MLP neurons of a small language model. Each row is named by its layer, matrix (down: output weights) and neuron, and shows model dimensions 240-335. Each number is 128 + 32 x the weight over its row's rms, rounded and kept within 0 to 255. Numbers have three digits each. A neuron's up and down rows have the sign that makes its largest values positive.
Before each neuron's rows, "fires before" lists the tokens most often just after its 100 highest values on Wikipedia text that the model never trained on.

fires before: " by", " as", " in", " with", " to", " on"
L7.down407:153124128101107150095181135109183118113159163165151150142149137121086165180143135101103162178173104122180146174111163151133065147152112156125117130124142107093122106128143182136154091176148172084103069152097222095135159144060136141044098095176080191106108156106092102088118147134096132113

fires before: " |", ".", ")", " (", " cm", "azza"
L12.down266:136125079139149120053123097109092137123155086135096165115147121154073149129138100102125166114167153180163111126155144055155109146078089138198160119177164121144163146132077079098085148171130131153116116136143099077154179158136117136152104090114133106112078045108150106159058099188143102179

fires before: " |", "\n"
L2.down411:146153067126188138185153105210172092145168093128145078144166082115131091085050105077146120134124202051144119118103180151196186151129120096109127073110123122100107124153124126062130176171099136091086128099203135058079131145130137106161143186135137162144172079061113139155114110124073137104

fires before: " ", "\n"
L12.down262:070155075153079096104104146109133120105153113149119127160134138163159109146122089124141124183130138107167075166113158155195140146091090094104120096187052127189145128156109165218157134106135152110169082043123127115191098195089102124156088111164134132148119116173145103140101148086115160145

fires before: " |", " (", ")", "\n", ",", ";"
L5.down381:118170097134116156109119120135110173078163123135108143165131134086120082094073171120152102126110077162203096145116099114066153121140135179162157140166140075159135212155154140115145100148108141248112151156073085132129164146119091126137122157125104114154074111112096161129133143151114161163

fires before: " |", " "
L2.down277:133163134119146126114153140123126123204146121181060134074143083108129128100099115120050056127169124122096106105179104139140161108138148072152163109112114126066101138193134082131181109117163184136125187138162144125060080137170171105131126162170171097138182181140201106103129109079181132155

fires before: ".", ",", " and", " with"
L12.down663:168121119088193118125134162100125059164149105136099135098147171085165096114103129086084119167145143152146084133158172143137129178090100115118112125130168153137137155170136145159060096131152151160123116148119082096156064141165116138144049135185098162131141127165112102138140121110144140081

fires before: " is", " are", " were", "ddy", " was", " |"
L10.down206:095154179135161107082131097138090143090162132110124128084136138171133084160218180184139133117139162148133049116151086122105157132107093137176114102092125099089162175162109151136178137139125122077111151135120078089152100086169098121119143115128083159125067053158139097169066050115124161121

fires before: "\n", " The", " He", " In"
L3.down799:126120148100152088160070149173167070144096132156141122088143123087091048102126109131120163152132125144152189118167145087151102136093141172092160109133187104130113169141165121103130116072116129109106139163086143149161180144182142138091177141153128167109133122106084141130140085117161115104

fires before: " |", ";", "\n"
L7.down1008:107135086172069168052142097096098102142094084041138102105093159116109112185137121115027120173127138133123108092070051142102094122127175133126086118123170149100135117125119158145091132184138118127137078167126115098157148155140138136166124145096079081122242120163089103125128138148148164161

fires before: "\n", " "
L4.down136:113151141124139129154123140136110086143093165099149064089106125143120133124155172096079111093077159154098185115141215097184153129155181106145138172124106095083139144116108168151119125165133108139124142173145081155148155111114143100135110147162158061084079102165166138227108133198145139114

fires before: " \"", " |"
L10.down728:147127120092116132118131190127100087110110104132098124133172064126119092103119084104112156188099131155132139182093170104106150147134213098110116109125109134132151117130169166187146135157077121129121096137157119151147086070128185157102125131133124147111146116140089088097128165135150162096

fires before: " of", ",", " and", "."
L2.down315:143099111091156112161132153115109138119125083127080049142163183120112172060077095079106142090082110092138129139081109151104184148120035083088139044157106194177165193148176122185103076054085094151061112139110104149117160129143129163100122122169155150147099152145117109155156163135147162176

fires before: " |", ";", " Tour", "s"
L12.down972:167171149114098102170108122072183111111152131130111104165115134097143102136130121084130127100131158196223132063113083094130139117178107066113151099143111101093138171077117107163146104130129096164163142146105096077088157154184168200130081099155156151122091130139107129123149135124157111147

fires before: "\n", ",", ".", " in", " and"
L12.down380:098106111185146132169113135188097118123129136144125115179075146127137106103083085094139139213152163125089139093070158193082182112137117124123165104154208100151154168164166165148113132100112136169072119123121153097120184173072173180146131131152125154099168122163155102214187157135114133180

fires before: ".", ",", " was", " with", " in"
L10.down328:154137073105172149136141107158108102129124121143112144133131097141086141138190131177108109120135136135128098169170166166122115143095090118056147158151102165124167166160121132162193133141168171131096087105136160098147080111155089144115114108146105156084159140135074159112170121195103132102

fires before: "\n", " The", " It"
L2.down455:170176119143158117178128130109153093222145164131158096120109146069080113163178099108115056164132096140203066108119054107173157158073119168082161116096148120184169130134125123099133221143144106129110137202090128162107175158127112115154104130125108198144124084090151134143104136121121118075

fires before: " |", " 2011"
L5.down156:126093120047149096132182109114162174173133133141120118129144122154163104105152155136112116170149137209155094161123160148146164140091128164132100099134092188106140110137144109153100128176084108113079070136142153121177062060160113100137148122136108207115155147114118123108149084130083113147

fires before: " |", " (", "\n"
L10.down231:103132057154081108145154143076123185144178104173124122155092127089101174161095157099157086161121115137174155140104126097111134187151143152200134118155136163120119114127171145125165148144137163180129110142119151142124109100166140163081086131105089139118104104169106144083165116109129141131

fires before: "\n", " ", " 01"
L4.down59:108125081143058157178088100128144106152109172147081118138143090108180172088090108190098103094141107119115157153122144099165179099166206041101121148120157068124131144107137186175093131123123153055138181177152130130142099138150147073094169094135156146106073116129141148165143079142164192146

fires before: " |", ")", ":"
L6.down12:142171060190109119141075149133171131107060101129119157156093145182148073172105125088124120169206146166147196176095087119134155138101119093137092155137112114202118146143162117134147123122140119151121135076147126107118130134145157151152131114142109108134124151105166120134068095084131138100

fires before: "-", "\n", "|"
L3.down654:122104106092053141101163081113065152107129115092142082116103185167152092172126110122090114121106114152096101129134139124117162152171155143181089097124138167148132151107116158141142176085123113124149098114151074169147118129126143169146115105059090082137071133132160106043117147099154184161

fires before: "\n", " ", " 4", " 3", " 0", " 5"
L3.down899:131124087106126132137139149091135111133167142123123123188127117060074115121111121098117085148118115152144183141160104124142163125094131082177086113096151127122104124146045104115095102134138087155094118194114101091131111149151094111086111178159152076124100078108183143196083122171106111138

fires before: " |"
L5.down456:174076092167091182123116148117121094122084106165111158126130145132143131105163146102149146141113161140135188148162137094101149189129099150079153101112088186137173099094102148179162097176106123190126153113127191126166072118149124116070113083087135172127122101143099156124165064117149146123

fires before: " |", " votes", "s", ";", " length", " in"
L6.down521:158088158133052101092194108064118195191144160146069095073100114117151131148116111098171141080122120132138176100137106185115124235089109130233136088115181150112124095141121176114104127091139117142145144104070116133114116098107118140149138129142078093067094109098119165102100113165122136107

fires before: " |", ";", "\n"
L10.down1009:101158113122149162081183071184117183102109140150138095170097118174063129104083118133140119173094157098100098167168150149142139107128095115098156105142161137127088127076168168061116108149154117081053137146117142087151141161078096122128144081145126104134117079132115129121145151135070145117

fires before: "\n", " "
L3.down793:151159118119122122124116137063154162135183163159068115171107145091158096095093120115154090137084175132075123079125131085145126159089059090111157123111134146200134120108155188175137216082096094144160121117090124127148122144157121165118131161133113107134130142103105164180113160093146170160

fires before: "\n", " ", " 0", " 7", " 2", " Grand"
L4.down398:091116139088121172128138158097117128146120118154068091113112131142216155157084119114086130094150113150124043112120150071140067129114085042129105181111123098195121121125130179171167137151075149103131098117102110103111142177106153101149136113119190097154087127092159169136098154061129164142

fires before: " is", " are", " were", " was", " |", " NHL"
L10.down933:130118156114123129110174190157071094050119073083129148176167143129104170162105114112153122182042120147097144118205170132027130150032133070157165105170133105136134149112136139140119129136085111126174140127175155188165142101117141069088129143142159144168121216127111173154104175148155089106

fires before: " |"
L5.down569:160208155151069072091161119133097067117157141114206082149146143105097116100156174151142125101204160109098083115090128100153116117082077135126180108094126067116145191128131067132103141101166136100132137141108128151163132152103160155158095123112104154165173150080155091137127148134139162161

fires before: "|", "==="
L12.down855:162126142119036119112128102087140150112159141108100036153153133156119102137114052119113111087184084157075094163114172125140102139180159119163096187160110110109175053081134118147145133143104139118114170122118090102197091040133114137154136056104175138053082153143144180129109078094156138160

fires before: " is", " are", " were", " was", " |"
L12.down711:090149133187082080066100131120135166147140136138104105125165118123139195138178158172124089070082115148166142186080144121093109149110172096111106149099092116168140160124144131137169151132126112140117164101132099140118130105156094120097121137076149113170053074161088189119102077179155067171

fires before: " |", " is", ";", ",", "\n", "."
L2.down582:118165107135145169114131169105089174139137113152141130114134065116111105153157186101154149108149092127134140102088100156091127124094101120067184147099166135123089188157141129127129075103058086057193182096144150104114125095131190057168184175143118091076190156105135169130096123187123062166

fires before: " |", ";"
L7.down799:167152145128112121141095100086141170079082101120102108111100133130131102122114138075154171149120120144160084163090102156123123098174117187117164142175102143137086145129126122176180146174128070135103097140122156141140202147197137142128144171100069162093142124174165122108165116172161136105

fires before: "\n", " The", " In", " It", " I", " Its"
L6.down443:151169138121155097155113133136136092080118146113141109126120122098079138178169101190100064120138077119134132141153133147130198092129120113160153104152178102129141130128132111098121156094075122131091145136147139149090150117174138148130097111138121194160152099130119138099133131096118139056

fires before: " |", " R", ",", " \"", " Ottawa"
L3.down778:150115132095181133109081122098151110144161132101132101153096101106112111103070223171153134148102143092128142087158176130150116147171099130133152182101163128113095135200140134095091159085087191145084150163176119141137156130163153147142134189106117126151143136128166124168061103075122155088

fires before: "==", " ==", ":", " of", " and", "\n"
L10.down836:115144165160093111193118113183139104151096150185142070171140110138146145054152101155108151112177184170091117144106122145098136133097162093158149138097195114135108124163137134111120170149085073179123132103146122106122126110140101165163180076140107129081142101092103120129104153115106146194

fires before: ",", " the", " to"
L6.down786:135109145115126102093084156120100128080101171126150145075118149104113112118108179134117124090165122085155127123128151101137157075186142108078183168093111099085077125133119127140103155088116173124113128179118153184110087125142096098110110077172126135166116138191165079146170109102148139124

fires before: " |", "Connell", ";"
L12.down161:129121115111138123125140097156114116122232121075156165117137123114136071154099083123093163151108108178114153143170168131112149180146090099165073178150056101064132091122108091147115124166103109173099135125116085139129072111126172108115095118140173168051165156171135151106134174144136138062

fires before: "\n", " The", " He", " It"
L3.down814:127181125113165125148107145157155130088123160149122157105179107080111161138100102117155076167096112159148158191122167089123186118103116136086161163140129118135154129150140119136080105114147194098112130073099075143183173049145085208100161083133091150110143092152198161134143114113118105112

fires before: " 2", " 3", "born", "\n", " a", " —"
L2.down849:081085132061158144145175135156128174133131097125054086120196179154205111134142159108179146163143041134108110108119205063120110071138133140104152205102118152082103100139108113166166099138097190106143118118078110112169182124141124104090165094115164120111140115118130167151131188083195114186

fires before: " |", " ("
L7.down453:103103122113196107075158122111123087091086091080104065163051104122106065166109101133152119119152198075084255185160115110117112113082155157099164135103166149182118104136135088138134128166165129132152138170163126104140152132122174148148088155097123145135080101119165117112049150101122106106

fires before: " |", ";", "/10", "."
L2.down798:094140115152074159091090142085120150131119142132059154108161130137092163100146147147132103203155139107177064109144168124171122140138114131121095139101165122142159162080137157127104071169098126113153130166137134105187180150104147185136100167092134148119092098114135131146119197147144131139

fires before: " |", ";"
L5.down110:066084157133100155101105109109132158163090126113140126159124159152101083159114150163145137205194178119087063129146127127149073178155189120165128121145115124112097098091136147088119102175114161110093134128132177084184219049104119106086154099164118182130131125152068143101106169138136128178

fires before: " |", ",", "."
L10.down402:133167136177170131146145130102092111144161141139150129104135174097106106035108133093171162122152108096097152073132079107146164129128123130101140121110179112121085177196141071074074068144135161157134116132099108074091069119171171154130176143156112129164179153170196116165113141092183078159

fires before: " as", " the", " is", " are", ",", " in"
L7.down617:115103116129164107116145148136119152095079171152101158051114108141154118174102089145079096093120065068148170097178128146132121142137104116065147132145127098129114117158040126143138125203172140122117189138124115107135086114101126088136080136109152133160084124134137090159132079110141140104